config.toml
num_attention_heads = 8
norm = "rmsnorm"
parallel_block = false
init_std_qkv = 0.0545
init_std_down = 0.0
lr_mult_qkv = 0.7
MLP neurons of a small language model. Each row is named by its layer, matrix (up: input weights) and neuron, and shows model dimensions 64-191. Each number is 500 + 40 x the weight over its row's rms, rounded and kept within 0 to 999. Numbers have three digits each.
Before each neuron's rows, "fires on" lists the tokens most often at its 100 highest values on Wikipedia text that the model never trained on.

fires on: " of", " on", " May", "1", "–", ","
L5.up1274:487508578548511476521500514557524504532576511546507569461505566460460459425455482527509479459546498549450491482525566539499431600466498445455491503538515555521466485497518450474572538545549497494439493485503516425535529506381533479515549465473526477537572475475465475462492433456500591510457512484504491540501498437519528465526494513491535428524513554443552500542498546596498503474525

fires on: ",", " cities", " city"
L3.up1730:489481530571426516495497562505450488529542467502521558567479546509480514527521502584485510471499452540441487486436518562441510502548559439516498472509509489537539561523500471457478518472502492464495529429535508403455448576422486476466535505488417506494538474506498476533462505433491475488548473489485519514602563517559477493484461506536482460503499519469505501494483533543455451476478

fires on: " on", " ", " (", " of", " from", " between"
L5.up1716:484453480492462483508474511465426430501505524574456648441487479466505441522503474540530464466495463480471489439518483551444524477556493517442500479517475564526549513437525571471527531389550528470478532431465568462572508572500432536421436529542485466484456463525420515529465496514440550505504541484407541507454521456528472459528468478518526481482482589460405501577520536435503523434476

fires on: " the", " of", " on", " in"
L3.up720:420569451560429518528452509570480523695546537509501470528415484458515425495469500515450436497581488462516488552551498552459517532493524514483511472559593581408460483535579504461547483482486494450504490444459504478486504519515518448517459472503493480447477492471439563485429579450511549474513466455445479516543567479475496504442500559466487525516526519557529451496491460453474505520529

fires on: "2", "1"
L3.up1026:522497533476487433531535510512456601572529500536487527499520538501540489565500463496545436443466487588560489412499538487494451446571481481495459512555464447547486441497477465546483455565465547512539536487465521499472459557444557566534523485505463483477530562503472569419477498562550533530606475482426511507476439554517548441483504462496575523472536505495473451471490461547471475457524

fires on: "'s", " the", " his", " their", "'"
L5.up1883:507513545569505468528500594498446475559498464506466453539472524499445523467514482450497466564530536468461488479565539535463481479503420461438531477501544513458469520454502469491529539481498555518469484470476530515511510497472554507516418535471526522494502407510582478495451501449425514517522534506416529527484453523525511468536518442475509462558512429557436480461465492598533506463505

fires on: " for", " with", " in", ":", " from", " the"
L3.up82:540481529440453456495453460543458562556546533508538551434542553549534431504486481517506472504428507535502493534465578476533483526487501508519424521574461528541423428487513462527492484472500425496502473478521471548502449592480534452517542466507467487496556509542521534490495409529566550558470439426529508520550487453533456534496475528501532485502513550481561517438524544477521524529560

fires on: "0", "3", "2", "4", "5", "1"
L3.up1394:515497582475481435528436482502524497552476435547426580473491453523479517470429440493561500516487409596548458433472573463468536497491467468482504539500500550468494503512467423484505487490507517497497568519508539454560437466489441497467510518469521511501453485555533554512490476477450546535597471453397485497543485513514565504481499494458560498468533451515540430537542523508450456520492

fires on: " $", " her", "3", "6", "'s", " this"
L3.up1130:533463489534508537448499551506447506527487444510494484499542499412487569492541520495483515520473465450483562539483534503492444493512445488473492484518533528428484488486424513542538487485530504526509462365509512464533471497522503525482540437539491445494482510448451463503498482519533515456481461453501506524460498510502553417550480483497490534537507476533481499496501525501440456514424

fires on: " the", " of", " ", " for", " a", " over"
L5.up1794:445480484432537492491473507581537485546459483480574505488544510496490545523502515475522499514474531550459493479547531542594483581508413439513557519563441443506482499447525506490440561492509474494424497423499447487542495476549491543539486500509547507489571406485511517485484483527537453460522532472557577538519420599520495495454463488486506470494552512452489521512459494469511495549495

fires on: " |", "\n", "-", "|", ")"
L5.up1079:478498503493451459510423514462440523550548537437455498479535536499526502498472488507550469427443436515464454437472528507517473514491498450449460482521413498572561533569474484501532543480509490523416466474483528495473559541387518530506511431456476502517475528533510425512492467461434512515485502503484481522532536530532533471440435500591577516445511523508481528488495539520557504489508

fires on: " (", "-", ".", " United", " in"
L3.up1823:465490529487550519573423518464472504451527501522482558442504451586472507539462478477489390596503523583569502449502574536551489428450511410526480484590475519524465541410499479415511509451478542521507453527527552505473530517510490479508542524437599542439506440422502480490471512464523438536467452456441514501462525502515535431507563521606535514469486479569499452476577552512464555547480

fires on: "9", " in", " on", " family"
L3.up259:545552445481476552538509561473521487510498596535490483455472530512498542481477422527494470565489492495541461511527525494435486515443526457534545439495588558469519489552550498575464508463508574447506516436502434463521540489472497499435491481418486523518515490508485444535421516463464535565498464529442559555428470530513518500471497517485547423531544463419532473455452444481536505492526

fires on: " |", " the", ",", " in", " at", ":"
L5.up1039:505528430444426507509442527514520543469513598490575551424490503515472462550438434515551478486498493539498486481523470523463412454503557458506659509474497505510515506464477513513502448463555433555451482499431511491519460409495555481509473471507557510480438473573476494572433506425392516469480496518476471517489500571509544499473497467520524460480485504515446506440539602449593492479470

fires on: " |", "|", " |\n", " Total", " Final"
L3.up519:452551501521421529588470504466522491449452545503486508464537547535522537473541469510484522516459510609485502490502530517508496498534533499473539486491609503508565499511597488512534491432541516479508494490502540574572494379537579501525497485509492550463477462488469571493493490478553475461438477456466588522459431498525560547451522497482458478536499563529509506517508621414445526490475

fires on: "1", " |", "9", " ", "0"
L3.up1796:547554484429455513540552474483484518506531539512427481439537556533571509540550520563504475476508459612455473551499524485509555533530538476489515433510427470524547465582418440500459477529466506528558566564524489451514458512491530532536568524416514534495465492506554521495491465551535506435530494536399538590470395541494550482513459483494550472502452441430549469522524535508414552536533

fires on: ",", "0"
L3.up1624:477515534481426461551542538454543543498473461526486475485482497534467475436494509542459540412540435560552489431508485542472522538476497482504506451561528523527511504538437532507547512476501445436460468442527498400601532493444423526470488500469487516479539459526462508458523480443519502556458511426504520479540519547481439426500527516452425449528530514481554455515441494574469488442462

fires on: " |", " this", " what", "3"
L3.up1923:546527470498408432552484497520498574609477442541486496511474548455485484518486525513478552532520523503578473462509488515445441437534518506464448429526566594539453494468451412551513537462523511502451442449487536460521445525470485558501561462508497469470552548519470517491491435459570502498487498453482532517493510462484510492466501526550534504475543508433506513518431502475539481505448

fires on: " of", " for", " later", "%"
L5.up1179:476480522501488484529446444539487506561501558516537498469535531471501517576498479474564490490533511539514459520558469534491543539511433489502436529496524508484547522482494394477490550506519460470441527470604509514498463453473530522492472553489482478542505409476479551428451502602533534487435521521518509532515441526550468533533520471434529523491475575507463405517474531429439450501448

fires on: ",", " which", "),"
L3.up1401:502493452549534476517462566445509580579481508561497455448400481504562413493457516556425494487496514505520541515497545550458490489480455462501550443480481471475496478498505474549565521474546448468497511498488607473508499451488477511527524517486473513519452472581524514512528506433477554531537510472436473495460550526540546444473496524513493492507529510432537495487440527528442470545464

fires on: "–", "-", "th", "9", " year", " day"
L3.up300:505551503477431525513500487487451515505470547536563470428486506510572522566457559487509512428519505550465515512424410569492487539421502569402490518532437537535451448463540492458474510460517426543498548485481503508470458531467518534483465460504510490548543571514407492598495406529568499499569488461557432493573486461505451507495435441497478464529474521453564446564473465554544451546493

fires on: " from", ":", " to", " of"
L3.up226:461510452494453465516502457541501469509417605540532493444497547498490508462557494557509501457534463507500448517526532468545520456546462482462446527497509520525441490471465498516551520462544537454539480457539568567469531531480534456547414407482501550446439490492505544453538451506487491539521586505444529481477510521428418489487480450467515491507517500483428518589439547502519489470401

fires on: " with", " footballer", " match", " player", "1", " game"
L5.up762:522470502506469470476487525428492528516577463486492501436574510548482500553518397492550449515434510570484508472523548539503468482457488532518479577565559508571478487433496447501535494522453419519474505479521485516502490550463503483476529517466471534493490541507527553489430425548491545413557496485527460463465509552521515484460438472531469463566583506440565487463488539468463543505575

fires on: " the", " at", " in", ":", " by"
L5.up1002:482471491433445465520519507472441560483543522496458536484444480506547441567407535514540505419511460503522533442435492491437443495449519432440530462536516590549508414458494519439459514561577458496552503534514513482507510539527510501516510424491507469475474537464530447550508374525372493511592479481435479535527499526501586511497518492557510520520425433563455503484533487485506470514481

fires on: " in", ",", " In"
L5.up701:516500479527555535556434488406462456450455486421518466435482520512526437532493449520522476458464430522530493489564541508480482466461513524494554509442510524578565550469533505500539469482451537486424513489498539505481508502521533475497469588443468499464533451503493476541518512538456514422482475516445510441506551523471554482515482554564502455473492517459524472486499543458481526478503

fires on: "|", "=", "-", ":", " school"
L5.up1900:499586469471500465488461508517446556544568550480439456528477526565478499534522518563516437458486482480534433517571443574470511446505555509439502427478496505496526514480553521492478430493420503484440406492507527499502514484451505492498497461526491511530492479596533468487515510500484544445572501504460492492520556487536541474464506549492496512450487502498561574513512585517520476501510

fires on: " to", " would", " |"
L5.up1227:504594486482489544478447544489516502434474542478540472499551536506478514521541509516554552519491499566470519511510553547493477514551518527501585471518476549442537471507514452456567564497539538520497463481538480500493514448494434566495432522483517477444472522456543453586398472492479522509498618488448498458440495526604517471478503487449502533456494476501467511456422554426537479477489

fires on: " a", " is", " was", " an", " in", " had"
L5.up1556:533486514509501477516490582502508559556526472486522510445517455453466461526474463483580505445453462492567529471488480543530483548460476402484496469569523512511456533471459440441485463409407504484527458517487422430565496551482517476485527477509471493510528487510525512528518467473453489486522505446473547481578445468591460437542572539542428560434480514482513554490416486597519531524541

fires on: ",", " |", ".", ";", ":", "',"
L5.up31:430492558478457465522493475472505525508480451511578518424500478508513492486420519484461551526504481552575500510500546575453501564446540474468536474515600538495513448494501490466548456563535512533486533484530516561535507531508528422487581468489590417543553461469548557435506458514487468512436485450408515570523539526477505494488519432547519531515465502458507501489441482560469512468501

fires on: "°", " it", ":", " to", " at"
L3.up979:520485525555470495536513531449476529523494521518497467507496448555542431434521508448485537515470503520495506487469451505572472505531577454448436445538526493465548415494523466560482539443504463490449516435442494555513486442526536474498567555508465482427540504569562475501477404564495559479473517472520519431432545515509482468446575499532486460470487508462524516532394595553517432488581

fires on: " to", " of", " by", ")", " |"
L5.up30:443510439482493507514465504450390535484549452459484463497478526462494557423508621474602515494492503515499416484440445508404458497471461459443506533603512491478538500527524495524501490520526493467455462477420519535500526541444556550494486494536468487534417484561484429475496495519512526453442526467488488555435537461546505486488482484458498471466518517516477559506419518505545480461532

fires on: " ", "2", "3", "7", "6", "5"
L3.up574:487508598569476463445466489501456504508469509512517507530545475433451484442523500536477507518505453483508512525538510524484471478532482521499453556474526512491521533473499551502508491415498421419468502477438552517496501515551524498383508489527520506454443436486499505449469482416482508488581501439511511547519533566520437432542580554567478487498471479556527504566495500516517500487425

fires on: " ", " (", " \"", " |", "|"
L3.up485:461525465528506457544495498430512479517410468555450515453510522548445511513450548526548498471441480509484536474463520555468433502478535525515548453549491551519507577542454498509569526484550516541523522473495519448434490523489502501504513471512499428517524517490594481470426461438473524490539476472457522584560437523495452500455510545463541486507466535515541478519452484490498436465484

fires on: " in", " al", " Al", "-", ")", " on"
L3.up1544:420510449422522471487570467517435477522565545576490538479455435574506459518477529597488474489485482519602517504513517574451476525548476440503467434533470555471526529527468472455494572483564568492479507430462511457478507454460586510481544500490458455471486442537488517545451528471466543579593500557374490520464434539500474495489485531452461465445521513471495477527444477470508498508528

fires on: " the", " by", " between", " above", " at", " in"
L3.up53:558527460491476553510481483450516493530515579443492532461482524542483432517502447562485491543479421552494423410521466454397492487437501430466558431502548532567527463415504505452440531460579485493490513528508516501467547600459505461475451502503459523411530467516543485550500444457487568538562475549435471496507502479477505466500494528497533468487447566508495426486508480533513459521526

fires on: " of", "%", " a", " to"
L3.up247:434495517419519569542477505420531512480481509530484576452496512524534505568482495411582500527500498530484483519533548561501480463458466509470440406533567533545569442506480517496504518500488471527502502513521525490475515456502567503423489506435516499551543421556524486500451470524456522517495499533474603481607489508545519439414553483548581483533461479483480469481420592457447467443553

fires on: " the", "===", " "
L5.up290:462505439539525523471462483518455591476453485605530539508515602548444508522548518545524530541468480500460488518513602480448409527468539502470516424542507563515530485495471557532439460527525523434482490455517498531541527546416548518551609453540468499531529513486555520459470485561455586536539503440482503544514440451476471426502493550453568499455499427526557492529471490541510445463476

fires on: "3", "2", "5", "1", "7", "6"
L5.up1392:466474462490479477485443526491439510483457497482513452461477533553496448447453476479442438541539485523473501488574436469481477446517438533592492494549467551510541487502503561540622480470493552572542437468437539502472476493514479442505542433428519471474540533483516420543459427461447468491538504469488518521563545510582532506507523513500492435515456538557514484576498532454550479524452

fires on: " of", " the", " \"", " for", "'s", " from"
L5.up1326:601467509547536451479512481549468484543457478572532496508471477505501513556503483483591527515476482483560518555537500590477531469469454487528561501458476506453517485437487482548471526523485517506470402455464532526536442531550514462521413503521461567495454440468491525466504468553427483524522471488479516576526527472560494435515458492498490491503511422476500490479407510576493418552483

fires on: " for", " some", ",", "9", " only", " \""
L3.up365:525481493480456510571447477599527506478480530537486541466562525494531433529502508507508432471453442450524435502531515507454523440459417472462571501497562519486492517510439434507493563455506509472524421508523516518539446481595545499466490462569515498470558420461544543471498549477423511532546470456468530512495477513412488486466481512499498507496465477572551473526469504503461434584505

fires on: " ", "1", "–", "2", "4", " ("
L5.up830:505435483439551463604447508514469488497552527530461660449479519518486469530552477463521562548475453502531482435512536470574488458454512521466536458518495439477486536583469471477523545468469477581441465425494460482479434581528526505526503468589478521498542464562489532471383504555502499544588527413441516443495496544506487498526485514433602436519518560454490518543525532476486458444540

fires on: ",", " |\n", "\n", ";", "-"
L3.up1066:519567541438494375472501477670538479542503496524431505481443472473499447485476486512572499425537464515490442465456501530508519536484488457502529505475547532523505504543520487465487496611585482478438523489481482478511470526499606549580498537519481490512493448520453560534540437439485479497528465517507480539509547533450533517449501521504496472488479558496466557449537553498474546478490

fires on: "–", " ", "-"
L5.up1722:591536520491507481583476495513474494495462503564469511492506479478483476577473437502517594531523408444503557476520500532517432522404486458539578440530468531550580556520482514526450444497541543578486521464512522498522495514447577538506479498512482531532515533571541549430438501517520525526517478455537449464527474481555489454499506511541592508516481489450519531513431476503501431512498

fires on: "1", " by", "2", ")\n\n", "3", ")"
L5.up1425:474463453498477467574559514465424495462569434483509469480573471501515462423514535493543470466486506450454460462486559493486542495424482462473512522556478559545501535493473516444498504517479595476475490504519547501562479551503523487494466484488418443510551502555535525513520481481556505497452502477486444510452526503506557478467470456458477481586501529508520528518500575551521515587532

fires on: " it", " they", " |", " he", " station"
L5.up1922:448551526501501509497505578585466540521512526517461441435469553506407459447541495549527565492454511444571478472523530554519519488503462497457578450491512599480497477534510470515524498432507521502477387483540492521518488575460533525571561509508512495414536506485544535524487459408463451473506503459434552519472502456518508540500509529551537443446474458532538457450477528476551473543460

fires on: "'s", " his", " their", " its", " her", "p"
L5.up1351:524494572546553500468507522599477491508484459531475480447557573475450500563508471555533453433489486448486484535489557529505489481466488494477530517469489493535484572543522505506471521490576526477519461391442560426454463461501511506470542427492484469473529495549469520496467503457504497539489495521502486492491480516494497444486495462496424524518462577504481451473489524530520462545490

fires on: " and", " to", " early", "-", "–", " "
L3.up942:440564490476480496496559511511487513543483528575495588448501589527457453435433549486480488467474478562474556404527527476458446482553496443428459444519508559455468497451525456440416562620517492516504449438524543487419554498493515510531496502441481485490546520541498495506504444474576447492567478487493486493567483520502532491510429445514551466474469504489568435560458544431486506509550

fires on: " had", " there", " it", " has", ":\n", " while"
L3.up1179:454471528499522508468444546501499437501447468468482468430537539591505468486551541565506502473530510482467444504515617532476520605500427560512525466495497563474425478508504505498478525463449503495490501432512523495506491495459529550562520485520492520426537502551602535492529501476462505485503510501534525476493553479489522452465474511515483487570517501505525432468479559538488506503548

fires on: " not", " and", " the", " with", ","
L5.up1878:489523470464477535548443547474503407503504558410497474475481560526528499458544456518480510565480469482506463454619477479532495571458504428420506511561508566509506512548455505482526491495483487474493528482511491512482504470518547531434474538451448524446550478461558507553497481476442530469516513459509442495537512458543541432423460513557480448491493539495502493524473545507478445528528

fires on: " (", " two", " three", " of", " these", " four"
L3.up1299:408533480576467494509440545552442518551542525536548516491552564574532453530499506532513442518549458477520463481464564527441523460541470503405509500502489548453505410500498493482550429423537469403488533520465539498539446499550395490426483549478513489409510465506523538491494440580450473531518467474409550482538518564517516510462552461538538503521442537515562447610410588503432487553546

fires on: "-", ":", "|", " |", " played", " place"
L3.up1742:522566506462448443521431486460478533487473508523514474504464535583470467474514459550537530516528466510495415478524576554538488470471495547473557499558554530530568506464562535506494503516515486523447396550547557495453495493510636449517498481562446528489481520489505519583507476473505500466503461534474453490456535492529480515458506490483502414514448595488486490505479596437513490546515

fires on: " |", ";", " one", "0", " other", " also"
L5.up740:464460499448449512489463492391489514517509505434433446485451586509567445554481498509478526517472428521553453494562456523507504522498483504488542449526478497482512538468482494476565496523540559471439474529479538509537533472450490491529440531508521427483529533526543460530504422447477489491562535463451461469543535559554526451520534507531533494547503489526525488451456611477496475438514

fires on: "'s", "man", "6", "5", "der", " his"
L3.up1756:463542477475534494519524460471505511460489542533559508491529482526485474536479420517444465486451475532466475524565512476483472472509469531488561469548552543484459489481539530459471454539488530473466493518463507519542552504479512531495516519480499520523512576490450449551485491464485487548522502494463559523521535518505463512471524513502479477581484498505511580549547534476577467553505

fires on: "2", " to", "1", " and"
L5.up1848:506539529489508419499394511537539505606502547545490478490483563559473425499478590544514527544426514556497512444494527501419497505479519456495458487514482535502475525525495463501492534545429520541570524419507548524484519493448607565524540416487453448526582453524508457462484456532542553515531544506417453505538537492505479421468463453507476493513561547516542432558427476498554464528507

fires on: ":", " |", ",", "\n", "1"
L3.up437:548504488509443473544519548562434617485533471461442436479431521479531476448457458519467509505566449475466439529587520566418468515490461458446516563526540493505536478515486449583531439477552517535508503462491473571488469562502501432598495512497499480432480518568481459467517434484507538473463438508468562491578499510444472445481461558526530463509503503520570571460406497491480519499526

fires on: "0", "9", "1", "8", "5", "2"
L3.up1804:517470490488546410552437499510465489495544555460486545525474543483474544432514484554520515553508544567524493445553545497454463478466524452484570500543468533551398507511562528526462525504454558534496485447527584515479409564488465507490442490454416479539527405502528485477434439497497626474471533501456541515519496470506461450559441520495525540487520582458557466466531475430483464455540

fires on: " in", ",", " of", " and", " to", " on"
L5.up871:458497483531456487528424545466411548556507522526492558462474490554440451592509435580581489569503452459597460435515454474463441461506449442449597492487506547529515528515503426541475475423557529410522505511483587503483451567514508478538502426448522526531492452494500522545480452512456533473541481478482591487474505494528459510500516493455491457451528607471502514413540491557561512448547

fires on: " (", " on", " through", ",", " under"
L5.up1810:435585467517558528461486463501453494440491519484524447461483507496496452498495453489504413492520471585466490514491565528450462472525567500506547464461434523593569456570546569536523498504510516498505498511530492534488440543548455548536460510492455505438473488516527485561478534554545554467621490454406548514487488492523546504505468542470553451509451522484494497444451531497512491539548

fires on: " ", ",", "3", " |"
L5.up1790:476503528498449419440499547528579519465590525423443524513497504449549461490437508469450503551529468463500469486482507595472438490514495478495479517541527497481602422502506468418500409491449515524537491522550485520525501497430560513513556513478513506491567450589537537484538416487492475521562484482395486532516480562479429439519500483555529503564576505487547438408492484481458530580492

fires on: "1", "–", "-", "2", "7", "4"
L3.up1297:426527481512528496470537604438522467454576475500496493501490503506559466474487526597513431512512487483454418436491566484446495538419468443511438511542471524429549463494477543460596535518548530481532470537567490514564528507476501506460477449537525461488512493497577498458444528441508478504460480485453572530496533519452485468438490470462534421539522501541479515496430504490532461441472

fires on: " a", " than", " any", " each", " the", " to"
L3.up1857:521525497528491492457481475521509497519481533464485510540475557542571461550546579486462447560500471510514508486546590541545434645570490477516505412500496527485493544507537497492554506535482475448477438394516483559490481517528446515514457635443460467411464489545570536517478481519487512492465517539486526534467547450521454498362482456427499518541482527497455519455453552542520388493499

fires on: " the", " |", " to", ";", " and", "|"
L3.up1683:506493424478484507563514508469507579540493403527502542449471506510546514499504426565507519532439492488507431514552539476492469456483442494447550512535588574514514542508520498444544461456577503544496527502523491562487540507501490501479550520547513539517477527548469539483468459490504527520541577481401603521494482479498472491472483493508527434504503535529500437528504497518468508457464

fires on: "1", "7", "9", "5", "0", "2"
L3.up1406:383503489467484407587464524495500460528525539479424431484511443538520492480516528493519524543483488484581516513509485568511482490432478391499568554543476518499481520490487508527475547439466511470529469497558495472557424520489584487529509444517479527460467502563496500555538493500502525483455470498494511526417512516464504450530514492463523465595453483516442486539477558455547483532466

fires on: " of", "rag", "an"
L3.up682:508541455449465492480465483487535523532458444501489465535491556450544504506516497480614540478473468500557545477510534480447515544507481449433405477518519536470507521438528422467497457474534527449479463534553541396460546498520581452527421448444531545464583578548481531440479502521588566512487531516468566486517526486603518523459511465540444433457421481470490552499469481516486480456511

fires on: "\n", "\n\n", ")\n", " |\n"
L3.up774:506519582473514500482424486600531475490490437529507503490439441492505506468521515522536522547518528493471445525491484506559456544570376471447518482466522543448449504517468428506490559463572488498537511551527507433548546453541561501536499549461455513516558521484509535558528495547474548516499511485529494503466506506450494523459539474513575549472515503550517527499508588511457485485473

fires on: " in", ",", " of", " |", ":"
L5.up1011:500475473493486477514495524456499508554621530581542525521460445497513446517468498592585501495494510519451457434471568514419443463405493388500430527513574603555503483524552441481525504511536534494495428484458491451497481526488511499493547507463486467523490468559501433536505471550504538540497390494503497545553462471580468483446471452455493473450507516456510541508506496500509428532489

fires on: ",", " that"
L5.up1712:491532488496530438519466522490496498485507551434454491456453454552507452550438529546536527521473474556510460523538535490478503502496453446449536474519507476475507466480570520456457494494525546489474543532477544521497419514470506542519521623474455456443516440497559513528450504497453513468526424460436531466492534541575489451419550510491525537416468518477530521551470512500462415487502

fires on: " of", "-", "–", " |", "'s", "-t"
L5.up1920:504466568503385467514475512408466531507516504479455478487493586493492551473453477467501472499495503461438531486510457509492480453527495450502505517610436555513451484501514489458465398492480479464506482425558477535497571498524505537475580481522474523499566449555523516481495474526484503511472534417510448492518556502522530553466481488458467452535354581479544485562497589576543510396508

fires on: "8", "6", "3", "9", "4", "0"
L5.up768:559583540436479481490412524458535518417506515485546452480440469507532527561509495494476513536509552512472477492591523461587537532420470511430524514459530423505464428541499583495427508556475544465510499574490548486533417479488514488525490481512502469458537535471498511554487432520508494550458504519464495532525511468500423518473476427583462445570480509450534578476499487579525410519461

fires on: " in", ":", " long", " Release", " that", ")"
L3.up346:517534517498589475573480498566433427456515547459514477558537555476545468480436533557536534434500449507433468409523518486451505456510512498525613433502459498486524504507512498431583454484506541485455484482471498496486545503512602488463510454506517545521529512466481436544477465559494516436551553513494533447549499535498412452514500555532537449482531548507533454457483458435495446530500

fires on: "0", " to", " at", " on", " of", " Air"
L3.up189:510454491544486537533419550483452481497511540485503446509528524521483536469491545513536482470567513509499482478480594463528455477469544451492458441473519492499499527462489453447533457517545549486403499435486612451514537547492504545545483496478497446476586505571510560479484480488501578489468455513468572534493482548525523472546482481449450382431432523496481540499441581508457520501464

fires on: " which", " who", " that"
L3.up1993:505525520426494497547473509496450478523543576482513512459522472554561419530470458536491506541498476472515434468590553519412444475490488489482591476569470508531599513460491574465538496464519472509407512517492502460527577410558456491524499544504473487478512413592502582530523412531484586525478491514496495535539511522475523541474567458528521458513443493555492474513451517441479469522490

fires on: " of", ",", " for", " with", " by", " in"
L5.up1792:540486450488463429490474545489403488489560501479514424494497534542536524446518521522501470443464456478571521526505520472451446466465505421456495466523519574508464459481509489522507448496493538498527432521493509453520463556544485509539436501538505462505449496487493542460480393480509515493554488416466536484581551474548505424517446502447558504468534530445467519462490489569516479478505

fires on: ":", " of", " the", " size"
L3.up390:559500460430469454535496574458479538503542529518480521477490529480483485569519504455554440470456464543523426515504490538454468528443519465431487465566494575459472461511453574496529559534509512504539508531462551474478480470501510450444424529490520484425497452498540545536538445455451498537544470528432548522474508489474470486518488461470557463572501512438463519540480560530468430471489

fires on: " to", "-", ":", "–", " with"
L5.up1483:474514526478434390471456522466418427577476547494476478530545535484546476505514521558468514481480502518495478479457594471497470432523524538533443487533473499509420407510503478401497510457521546466565429436461544550514513511513553445541491564499503470475463527478529487500485422487505532531477527493491488380504494470516431484472542524487488527485497456444601486506510578560521443519489

fires on: " in", " on", " to", "ing", " of", "iz"
L3.up1678:501540467454459437544507535491450506513523505545434553484458512441523498529450444523476452554470567522539460501525542547490458446518482462489479447499469498481557475487484539459504459444548514506499521497528496512538516492519506492503469490477526480490511472538487572507520531483427494408477548455497520457509534539481416455503434483489477480483530520471503534445404564517483450461451

fires on: "1", "0", "2", "5", "7", "8"
L5.up1408:481437546489472460510488588457468520505471493466478474473439452579491542517440523519451502466458505546510519498502521501555463524442526484499501536479509466475511450538537511521562523527480563457534527512476571472456469462496486504523568385490501445495521543478525529453547506549556534486437454427508514590469503493481472474518467446514509516518435560469509441506484491487501490566524

fires on: " to", " by"
L3.up1621:542480495476527532456489581534538494459493545498469594475478531524525491453515520562509499439522514586513515459461509534522430489448432539470591442518518557487432547582506491460540496531629488508477489502570517476504445495499454485480440499504459458481544443519482484499499488529510466483526581484399531490484524523582551442485581534422546478449449461466428492471547528559530459497539

fires on: " |", "5", " it", " ", "7"
L3.up306:537460472493442480521514516507502484503493503550479473471429554475527455493561495576512583451447461546530495516506546538565498437483471455461526502505510548491460509515527500521511517458478520472488452464456541479542531512442500485571497508505511461532516542508569447540595428535494502479542531499471526482523497565478527499443470559476475502496482491512473506551502518509548443478443

fires on: " in", " of", ",", " for", " is", " and"
L3.up1341:506444484496506535550412471506480477441552469532470516523560484512575425473463462504492545474424432501535469517504551459533402505457424508481520500602471473484468481445494490497526498461456542509585453503472544487518521576467501468499550508441447474450524467482520487451511492507506495494491517476450499474509497485502475427445552553490466479518530493492429509455408434570474427574522